Weights of a small GPT-style language model, trained from scratch on English Wikipedia.
Architecture: learned positions, tied embeddings.
MLP neurons of a small language model. Each row is named by its layer, matrix (up: input weights) and neuron, and shows model dimensions 32-159. Each number is 50 + 15 x the weight over its row's rms, rounded and kept within 0 to 99.
A block is one neuron, or neurons of one layer that tend to fire together. After each block is what it responds to, as a language model described it from the Wikipedia text at the highest values.

L3.up14:68 56 53 60 39 49 51 20 42 52 48 49 40 04 40 22 28 46 46 46 45 47 29 61 65 67 32 17 82 39 53 42 32 42 53 77 77 23 56 51 76 34 47 56 19 83 75 33 42 29 53 54 51 45 31 42 43 35 48 37 42 58 48 56 35 49 51 54 60 64 45 64 34 25 50 16 82 70 51 42 51 50 86 27 38 45 14 27 38 19 47 25 58 32 00 31 38 44 47 60 70 21 23 59 36 33 36 75 37 49 25 61 45 46 41 53 43 35 48 67 34 35 55 59 71 51 77 37
L3.up248:43 54 24 54 58 71 49 30 47 63 52 32 38 53 39 22 29 65 41 60 84 62 52 31 49 33 30 38 76 22 59 61 43 49 77 77 53 26 41 65 77 42 41 55 39 70 56 43 36 56 60 44 34 31 67 42 57 47 63 56 52 44 51 38 44 51 65 68 44 69 22 55 46 30 30 65 54 63 59 25 60 55 33 47 32 13 54 45 51 23 58 25 41 75 45 35 22 11 28 32 22 51 52 49 45 21 11 70 32 45 59 34 46 53 38 52 34 57 69 49 52 49 56 36 60 37 54 64
L3.up259:26 69 64 62 56 34 56 54 61 12 20 42 28 41 65 45 74 63 46 69 70 58 21 52 54 68 34 39 00 24 39 45 60 29 37 27 50 42 19 51 28 57 38 57 51 48 49 48 19 50 44 61 29 26 48 52 50 30 64 58 50 53 67 91 42 53 45 51 77 50 23 62 71 42 50 58 63 50 57 59 41 55 48 63 34 60 48 84 54 20 51 62 32 49 42 09 33 54 63 55 55 51 71 70 55 39 46 51 36 39 37 44 39 53 58 56 54 20 46 45 67 42 57 54 56 37 69 62
L3.up667:61 43 55 56 56 52 49 56 56 52 45 28 42 38 39 52 35 64 37 26 22 26 51 37 40 56 50 43 57 50 37 47 81 47 33 71 41 53 78 60 37 77 72 58 71 66 48 43 49 38 42 62 31 23 46 34 56 39 34 12 74 59 72 37 47 48 40 43 42 48 26 55 60 65 57 45 87 54 37 65 68 47 54 54 23 53 17 57 32 54 64 24 63 56 34 45 29 52 16 51 62 40 54 37 13 51 49 67 34 18 35 44 50 83 67 69 35 48 54 78 55 44 43 48 52 73 58 53
L3.up1286:52 54 59 68 46 92 45 53 71 51 50 38 60 41 53 11 28 90 44 28 70 33 66 47 48 49 56 54 47 29 51 25 50 50 37 56 65 47 52 55 52 71 50 36 62 73 67 49 75 42 80 54 31 28 52 41 76 32 34 65 43 58 71 39 31 26 54 53 51 36 43 67 30 36 53 53 74 22 36 37 73 67 14 51 52 30 59 22 47 41 61 27 26 57 44 49 27 42 55 38 59 36 45 32 62 48 40 60 55 62 41 43 38 43 67 42 26 52 62 50 47 40 43 61 52 55 41 51
L3.up1643:40 54 26 53 17 73 48 20 60 40 30 55 53 56 36 49 50 33 66 46 54 35 43 73 44 48 51 82 52 55 45 47 22 58 27 41 64 35 66 46 32 39 45 42 55 64 63 39 44 33 63 41 28 02 46 37 31 50 45 25 52 26 28 21 33 37 36 59 30 59 39 52 67 18 38 45 34 40 25 36 32 56 47 43 46 49 29 47 63 40 44 58 56 38 25 46 42 43 69 52 59 43 63 39 53 54 55 23 33 35 47 85 36 49 62 45 28 01 50 37 63 68 52 46 76 44 50 61
L3.up2173:43 51 68 43 54 66 28 69 56 39 16 51 39 33 41 52 45 33 67 48 83 65 50 67 69 50 26 24 41 50 79 49 25 24 53 79 74 38 24 73 68 51 47 71 57 17 60 61 56 06 58 46 63 43 58 59 50 74 59 55 36 46 58 73 35 44 44 72 46 67 48 79 49 41 61 65 42 40 42 58 53 50 39 66 51 49 58 47 23 46 43 64 28 35 61 33 36 39 65 62 66 24 29 60 51 44 38 48 40 44 34 44 36 54 58 57 31 61 57 48 40 38 35 55 66 14 62 58
L3.up2407:47 67 54 44 47 40 14 74 53 59 48 22 37 43 55 42 21 53 69 47 40 40 42 71 54 60 34 38 56 57 47 65 19 58 58 67 41 54 45 86 54 55 42 55 63 67 38 36 46 52 44 48 57 69 78 56 66 64 65 58 44 59 92 52 40 61 60 61 52 38 60 53 64 57 53 65 64 56 49 59 63 48 26 73 65 48 30 45 75 33 38 68 66 31 36 22 44 39 71 73 49 54 54 33 58 49 51 37 60 62 31 68 48 63 50 73 46 75 48 30 50 43 53 59 83 58 36 54
Description: First digit of numbers. The first digit of a multi-digit number or code, usually after a space or hyphen, as in years (1942, 2014), model numbers (DG-56), versions (GPL-3, Apache-2.0).

L4.up1715:69 40 52 46 39 55 46 55 63 43 41 48 35 56 39 31 43 69 61 62 75 47 42 33 15 46 65 42 17 53 75 78 39 88 48 38 34 67 54 35 66 63 44 40 83 60 47 34 46 29 48 57 33 53 42 46 60 53 53 53 58 66 29 65 33 54 37 61 30 77 26 78 44 64 40 22 82 74 40 45 43 48 52 62 57 40 48 47 34 50 31 62 32 67 26 90 54 44 55 46 09 44 88 32 78 81 46 49 21 67 42 28 35 53 52 25 70 45 69 65 58 46 58 35 64 50 60 50
Description: Date-start digit "2". Mostly the leading "2" of years or days after dates cues like "on May", "in", or "(", such as 2023, 2010, 28; also "both" after "on/in", and some name fragments.

L4.up2457:45 48 47 60 58 49 35 53 55 58 54 45 41 59 35 13 59 53 29 56 58 39 75 34 56 38 44 38 64 59 34 59 40 50 52 57 46 52 48 52 40 60 39 46 56 40 47 33 57 42 54 60 71 61 45 71 43 56 42 50 49 53 52 25 57 65 50 47 40 33 35 54 50 35 32 48 69 40 59 55 68 61 25 45 52 53 30 35 43 43 49 40 52 59 43 63 38 68 66 61 66 54 47 46 82 54 21 67 40 43 31 80 34 49 59 57 37 61 37 57 40 03 60 56 49 72 19 60
Description: Acronym interior pieces. Middle or final capital-letter pieces of acronyms and codes, usually in parentheses or table cells, such as OS-ER-S, F-SA, and D-EN country codes; it also fires on table pipe separators.

L3.up219:41 39 41 42 29 52 42 57 46 72 63 72 44 73 44 49 24 46 40 60 50 71 26 55 91 61 59 57 31 54 35 41 28 57 79 48 78 43 51 46 34 48 45 41 60 51 66 52 60 53 43 60 35 46 48 56 55 54 59 67 52 51 61 51 57 59 40 42 66 48 40 62 53 67 53 10 99 59 40 60 49 62 61 51 60 40 35 53 70 26 45 53 65 34 42 54 46 44 28 43 41 44 59 62 37 37 35 38 75 42 29 75 64 63 54 63 12 40 50 73 57 49 45 69 43 71 22 59
L3.up371:54 65 38 73 48 46 65 31 27 60 23 37 34 34 34 49 40 41 62 41 37 42 65 44 47 26 76 68 56 59 35 30 33 53 50 65 85 60 67 70 27 45 32 17 65 40 57 55 39 42 51 54 47 51 35 59 41 43 57 56 70 67 60 49 55 39 82 49 55 62 30 65 80 50 57 89 63 61 51 77 60 60 26 58 49 50 41 56 71 71 48 45 45 46 49 65 56 49 58 75 63 44 25 49 51 54 32 52 52 60 43 43 59 66 53 52 53 41 28 33 56 24 58 15 60 54 30 61
L3.up559:66 20 78 52 47 52 42 88 56 58 42 22 36 70 36 45 47 56 39 59 56 13 46 50 55 64 81 75 30 60 38 37 66 55 27 52 31 35 51 76 55 56 50 62 65 59 60 62 58 35 30 23 49 70 39 76 49 51 47 46 51 66 64 28 28 69 45 33 47 45 14 68 59 40 63 52 49 55 43 66 66 35 41 55 36 44 31 35 69 25 38 59 57 56 50 63 53 37 50 54 74 53 40 67 69 52 52 38 38 54 24 78 55 52 58 99 45 37 40 65 75 38 48 42 57 73 39 51
L3.up991:40 43 13 68 44 74 48 48 18 42 56 35 46 48 60 28 66 41 35 74 53 68 28 68 42 49 66 52 31 53 60 65 29 54 66 59 64 44 58 53 13 54 62 29 71 48 27 31 55 70 74 43 50 80 43 42 54 53 58 38 68 65 46 62 35 41 43 63 31 79 32 72 48 26 44 45 46 66 46 64 40 42 42 59 51 50 50 63 54 60 32 36 59 40 54 76 47 37 52 63 56 51 49 47 32 47 68 81 52 70 48 50 60 48 84 68 33 38 27 52 60 41 61 46 55 61 53 72
L3.up1637:53 42 48 59 15 50 38 61 41 53 52 33 54 43 65 51 54 37 71 43 59 34 49 43 42 26 72 49 24 67 33 47 55 68 37 70 56 32 70 32 21 87 43 37 33 67 29 27 68 68 83 37 34 54 39 45 55 36 46 38 23 50 50 52 62 33 32 39 37 50 43 58 26 39 47 69 42 66 50 66 64 78 49 43 61 70 44 50 34 40 32 65 43 80 33 77 57 09 44 70 36 60 92 44 57 33 46 73 64 29 30 32 50 57 71 48 48 35 86 73 55 42 47 21 57 49 61 37
L3.up2042:41 47 38 48 47 40 38 53 31 32 45 04 66 52 62 43 40 38 26 72 66 55 24 65 55 81 54 52 62 59 37 15 42 51 56 70 52 59 77 28 48 26 27 88 37 40 56 61 52 62 61 66 32 51 52 49 57 56 61 62 35 45 55 21 47 46 49 33 33 64 60 48 45 58 39 47 74 66 60 62 81 58 45 53 65 60 77 34 47 40 65 59 50 51 45 31 46 56 35 60 53 54 42 64 51 35 47 70 49 27 45 41 54 48 41 49 18 43 60 53 56 55 63 43 51 57 53 59
L3.up2076:31 29 42 70 51 58 58 57 54 34 62 40 46 56 31 49 48 60 48 65 30 48 50 44 58 39 57 79 41 23 67 50 33 84 52 61 30 51 46 36 65 50 58 60 50 78 63 27 71 41 41 58 20 85 43 21 47 70 69 57 39 86 55 59 52 63 68 58 45 32 43 70 50 57 30 48 51 75 65 59 91 50 62 59 40 35 65 44 44 40 60 74 66 38 54 43 36 49 38 45 28 65 48 35 50 34 41 57 30 69 55 61 59 80 45 75 36 38 82 64 79 38 36 47 57 50 48 45
L3.up2212:35 38 56 56 35 43 59 62 48 76 58 55 52 55 33 37 56 56 33 31 24 62 55 41 65 46 76 76 54 49 79 23 56 55 45 49 55 48 58 55 48 56 48 58 61 55 63 66 53 46 39 43 67 69 38 32 73 35 62 54 46 67 59 21 35 42 28 43 57 56 31 32 45 62 44 62 50 39 61 92 54 21 37 42 75 36 46 56 50 52 60 75 75 69 41 50 70 48 91 41 25 27 51 36 42 39 25 41 65 44 62 63 62 51 58 68 57 85 28 83 61 71 53 46 39 55 43 45
Description: Inside all-caps acronyms. Later capital-letter pieces inside all-caps acronyms or shouted words, often in parentheses or before a hyphen, e.g. IBGE, GOES, CIA, MAD.

L7.up54:46 58 31 67 39 53 60 68 58 28 32 62 47 32 78 42 60 26 61 71 53 44 55 70 79 40 52 58 71 62 62 74 39 40 45 50 83 46 33 70 68 36 51 56 47 44 35 75 86 73 57 34 84 46 59 33 41 54 43 33 45 51 56 36 51 56 59 55 33 54 43 77 43 65 66 75 33 42 42 81 30 48 20 55 55 63 72 45 45 62 43 32 20 79 41 43 59 45 54 55 39 53 71 41 46 50 38 63 60 52 42 40 62 17 78 31 69 59 70 48 61 80 54 50 38 51 93 45
L7.up340:54 32 32 50 64 54 35 61 76 36 27 19 56 35 30 29 22 50 64 51 65 53 38 31 47 40 58 42 47 84 66 73 74 43 88 54 50 57 66 48 50 39 48 34 35 55 44 69 53 77 64 21 38 37 35 65 48 41 55 40 43 57 55 51 41 73 60 52 47 61 32 79 48 34 51 58 54 41 27 26 68 59 53 41 61 43 40 44 40 39 38 76 32 81 47 51 48 61 59 42 61 38 65 56 77 80 63 42 40 63 27 48 89 41 32 71 49 54 53 65 45 55 25 44 39 67 62 76
L7.up399:22 56 54 41 50 55 33 63 35 35 57 38 19 34 47 58 66 66 58 65 54 60 58 43 47 69 40 31 48 77 32 35 28 56 75 59 51 38 53 40 72 42 51 34 57 78 71 64 14 36 76 32 81 56 64 29 50 36 53 53 27 39 50 36 51 83 38 34 77 18 65 35 50 48 52 73 54 47 46 53 63 46 61 67 71 23 56 53 21 64 49 56 61 39 30 40 29 72 52 33 21 56 57 56 27 40 50 38 26 44 51 49 72 61 40 85 58 48 54 56 61 33 55 49 61 49 60 66
L7.up1592:47 38 61 57 41 72 62 36 37 49 55 49 28 66 36 59 30 65 76 45 54 53 20 37 36 47 61 58 83 75 51 76 62 54 48 50 71 61 80 53 43 33 24 58 55 57 95 67 32 54 87 56 54 16 58 39 49 37 72 71 28 46 47 68 32 63 55 45 45 63 37 71 58 67 83 37 44 48 31 33 67 47 44 49 51 56 41 34 45 51 51 62 64 63 45 47 47 58 49 34 38 17 45 37 80 41 70 19 47 38 46 71 69 44 39 59 28 40 53 60 44 35 76 36 54 63 59 75
L7.up1701:53 51 55 44 53 66 81 53 51 61 53 38 49 41 43 47 49 44 74 44 61 35 69 74 54 49 52 49 80 61 57 45 44 74 43 34 45 53 57 64 47 41 50 67 52 63 57 70 51 64 37 45 40 52 45 50 54 46 45 67 49 32 49 56 70 73 49 50 66 74 55 56 61 38 50 48 61 64 70 43 29 61 44 54 37 31 38 43 34 67 73 44 60 58 43 32 38 40 60 57 58 27 52 55 73 60 54 51 55 25 51 75 50 67 40 79 27 50 21 36 43 51 60 61 56 48 65 64
L7.up1753:56 59 47 49 25 61 58 77 84 42 46 47 66 26 60 50 50 69 39 47 76 47 60 65 40 76 52 38 41 84 54 44 40 63 60 41 50 59 51 17 58 60 45 49 48 58 39 74 68 45 66 37 40 43 31 40 74 49 31 55 45 76 72 42 31 51 55 55 53 54 46 49 36 68 56 42 46 53 33 35 35 47 36 62 63 38 46 78 68 37 33 34 50 51 18 68 59 59 65 53 48 67 67 58 39 56 69 55 73 18 48 50 27 40 61 68 44 57 55 35 27 29 79 40 61 40 77 34
L7.up1758:46 50 38 41 72 50 47 37 54 37 32 55 59 65 41 66 54 53 52 47 76 22 46 56 68 71 09 46 55 62 39 42 32 72 51 58 74 61 69 63 50 45 69 37 52 58 52 54 39 70 50 39 27 22 33 47 41 47 37 54 56 38 45 47 53 59 40 42 23 46 56 62 27 48 49 45 29 56 51 32 73 42 54 39 39 59 54 51 36 65 65 41 55 85 35 63 44 35 60 43 29 33 42 42 37 51 79 56 56 57 55 46 42 38 43 70 51 29 27 33 68 59 60 52 56 35 64 55
L7.up1790:40 89 59 54 57 31 66 45 76 32 62 46 46 48 82 24 73 69 57 63 51 36 44 68 61 54 27 57 49 77 62 57 45 52 52 34 55 70 57 73 63 28 56 50 58 62 45 47 82 21 42 70 47 41 57 37 56 67 39 50 63 67 35 48 53 57 40 49 43 24 24 55 61 45 41 42 77 47 53 36 53 48 60 45 53 53 40 37 62 46 59 40 65 70 64 63 50 44 60 48 54 31 32 42 35 52 18 52 58 55 53 48 49 51 69 48 60 59 51 38 58 01 53 67 50 53 41 51
Description: Year-initial digit. First digit of a number, usually a four-digit year such as the 2 in 2018 or 1 in 1936, in filmography tables and dates.

L7.up648:30 33 70 62 55 76 66 68 71 35 35 61 57 51 63 30 39 42 31 63 49 56 86 38 49 45 77 65 76 61 34 20 46 69 57 58 62 46 69 45 29 68 29 23 33 52 84 40 52 40 52 44 61 54 54 56 58 50 53 46 41 40 77 51 42 48 56 49 69 57 27 38 35 66 52 53 70 43 55 48 32 68 55 35 45 52 37 29 46 49 33 06 56 37 30 84 22 48 20 36 40 30 22 63 36 46 46 69 62 74 42 30 46 30 56 63 35 70 53 49 44 54 60 68 40 65 40 43
L7.up711:32 66 55 45 57 64 43 46 39 52 39 29 47 58 68 44 62 47 58 51 33 36 42 56 59 52 53 64 36 43 53 37 60 65 48 42 26 57 81 49 53 62 48 62 22 57 81 15 42 64 83 56 71 76 64 43 15 38 78 19 42 53 34 49 65 60 46 54 64 50 68 59 43 61 58 64 74 22 48 25 49 66 64 76 70 64 70 34 47 56 59 54 54 25 61 40 66 46 63 54 30 52 45 64 61 62 61 17 59 43 50 61 39 30 89 70 39 57 67 59 40 61 52 68 50 42 35 47
L7.up1114:51 52 17 48 65 63 33 28 63 56 55 55 39 50 46 33 68 51 58 79 46 66 50 49 31 75 62 53 28 46 53 40 48 46 59 50 49 23 55 33 42 50 40 41 49 56 52 52 32 47 52 62 51 48 51 52 58 67 57 47 24 44 57 53 55 44 41 47 77 60 34 58 42 48 36 39 37 39 22 43 68 53 61 46 78 18 35 20 39 32 52 31 71 50 44 46 34 39 44 32 43 70 40 67 38 52 50 51 49 36 50 51 72 36 68 40 51 53 44 56 70 66 34 56 52 43 51 66
L7.up2175:50 53 28 58 60 56 40 50 44 30 60 73 54 33 30 28 45 62 52 51 43 44 39 44 34 75 11 56 45 53 35 40 28 73 44 49 43 48 21 69 54 36 66 31 58 52 57 48 48 23 52 62 68 61 83 16 38 55 33 56 30 48 48 38 58 47 39 23 48 37 44 80 47 53 54 50 35 30 42 66 44 58 39 47 68 56 85 53 38 40 15 46 50 64 51 60 48 47 16 35 58 47 46 46 27 29 46 39 32 29 40 67 51 47 40 50 51 62 48 75 76 89 57 54 49 39 50 37
L7.up2212:42 48 56 68 49 38 50 55 30 73 18 73 59 49 41 60 39 77 51 71 55 36 34 21 73 38 80 15 52 41 18 37 61 42 32 44 46 51 74 43 58 79 66 41 32 37 59 16 47 42 44 40 83 62 22 66 54 73 51 74 68 69 60 56 47 33 39 36 69 45 64 69 62 58 48 56 61 58 43 83 37 57 82 46 47 42 41 62 65 46 62 49 74 65 38 56 38 29 36 55 42 38 37 31 53 51 47 58 50 56 69 44 47 27 42 59 51 40 60 57 50 59 51 63 49 50 41 36
L7.up2230:16 48 50 65 70 44 40 52 51 60 38 45 60 48 61 31 61 32 41 49 29 56 67 52 55 44 67 78 46 49 36 26 38 23 23 77 84 76 83 76 35 51 31 44 39 70 76 31 59 17 49 57 78 57 34 49 54 21 35 44 51 38 74 59 46 45 44 51 33 67 32 41 30 43 47 27 83 37 66 44 81 33 58 63 47 36 37 30 34 36 41 37 70 44 46 26 40 52 41 20 54 27 39 32 61 59 34 55 58 61 23 39 66 38 75 55 17 53 44 46 70 65 45 65 52 24 45 46
L7.up2525:86 70 94 52 59 37 31 49 54 77 59 23 59 68 13 67 39 72 35 50 62 71 39 57 67 29 34 34 62 66 53 74 39 42 35 70 83 61 39 43 23 63 39 38 39 48 50 29 43 61 42 81 92 43 36 67 57 50 35 47 53 60 52 50 49 46 57 39 49 39 55 60 67 43 46 33 37 29 68 61 54 28 55 68 58 49 43 38 45 24 63 42 75 63 40 42 44 56 60 63 70 67 24 63 63 36 51 42 58 50 66 77 63 38 54 85 51 40 61 49 59 46 35 53 41 43 10 37
L7.up2542:42 27 56 75 34 31 51 38 28 47 59 55 73 43 33 19 72 45 61 54 34 44 64 69 37 36 21 55 49 55 66 61 43 58 65 62 54 60 89 60 46 34 48 55 65 61 53 61 45 77 61 55 77 05 56 50 41 53 35 58 38 59 46 75 57 48 27 40 38 56 57 66 36 63 61 60 33 44 17 43 53 26 49 32 43 56 48 39 51 29 65 20 50 27 39 18 76 46 29 64 42 29 48 47 40 48 52 67 38 48 64 63 56 43 47 42 61 61 41 51 73 42 61 37 38 20 59 35
Description: Mid-acronym capital letters. Capital letters inside all-caps acronyms and call signs, usually after the first letter, as in W-M, S-M-U, P-P-PA, BMT, WLRA, often in parentheses.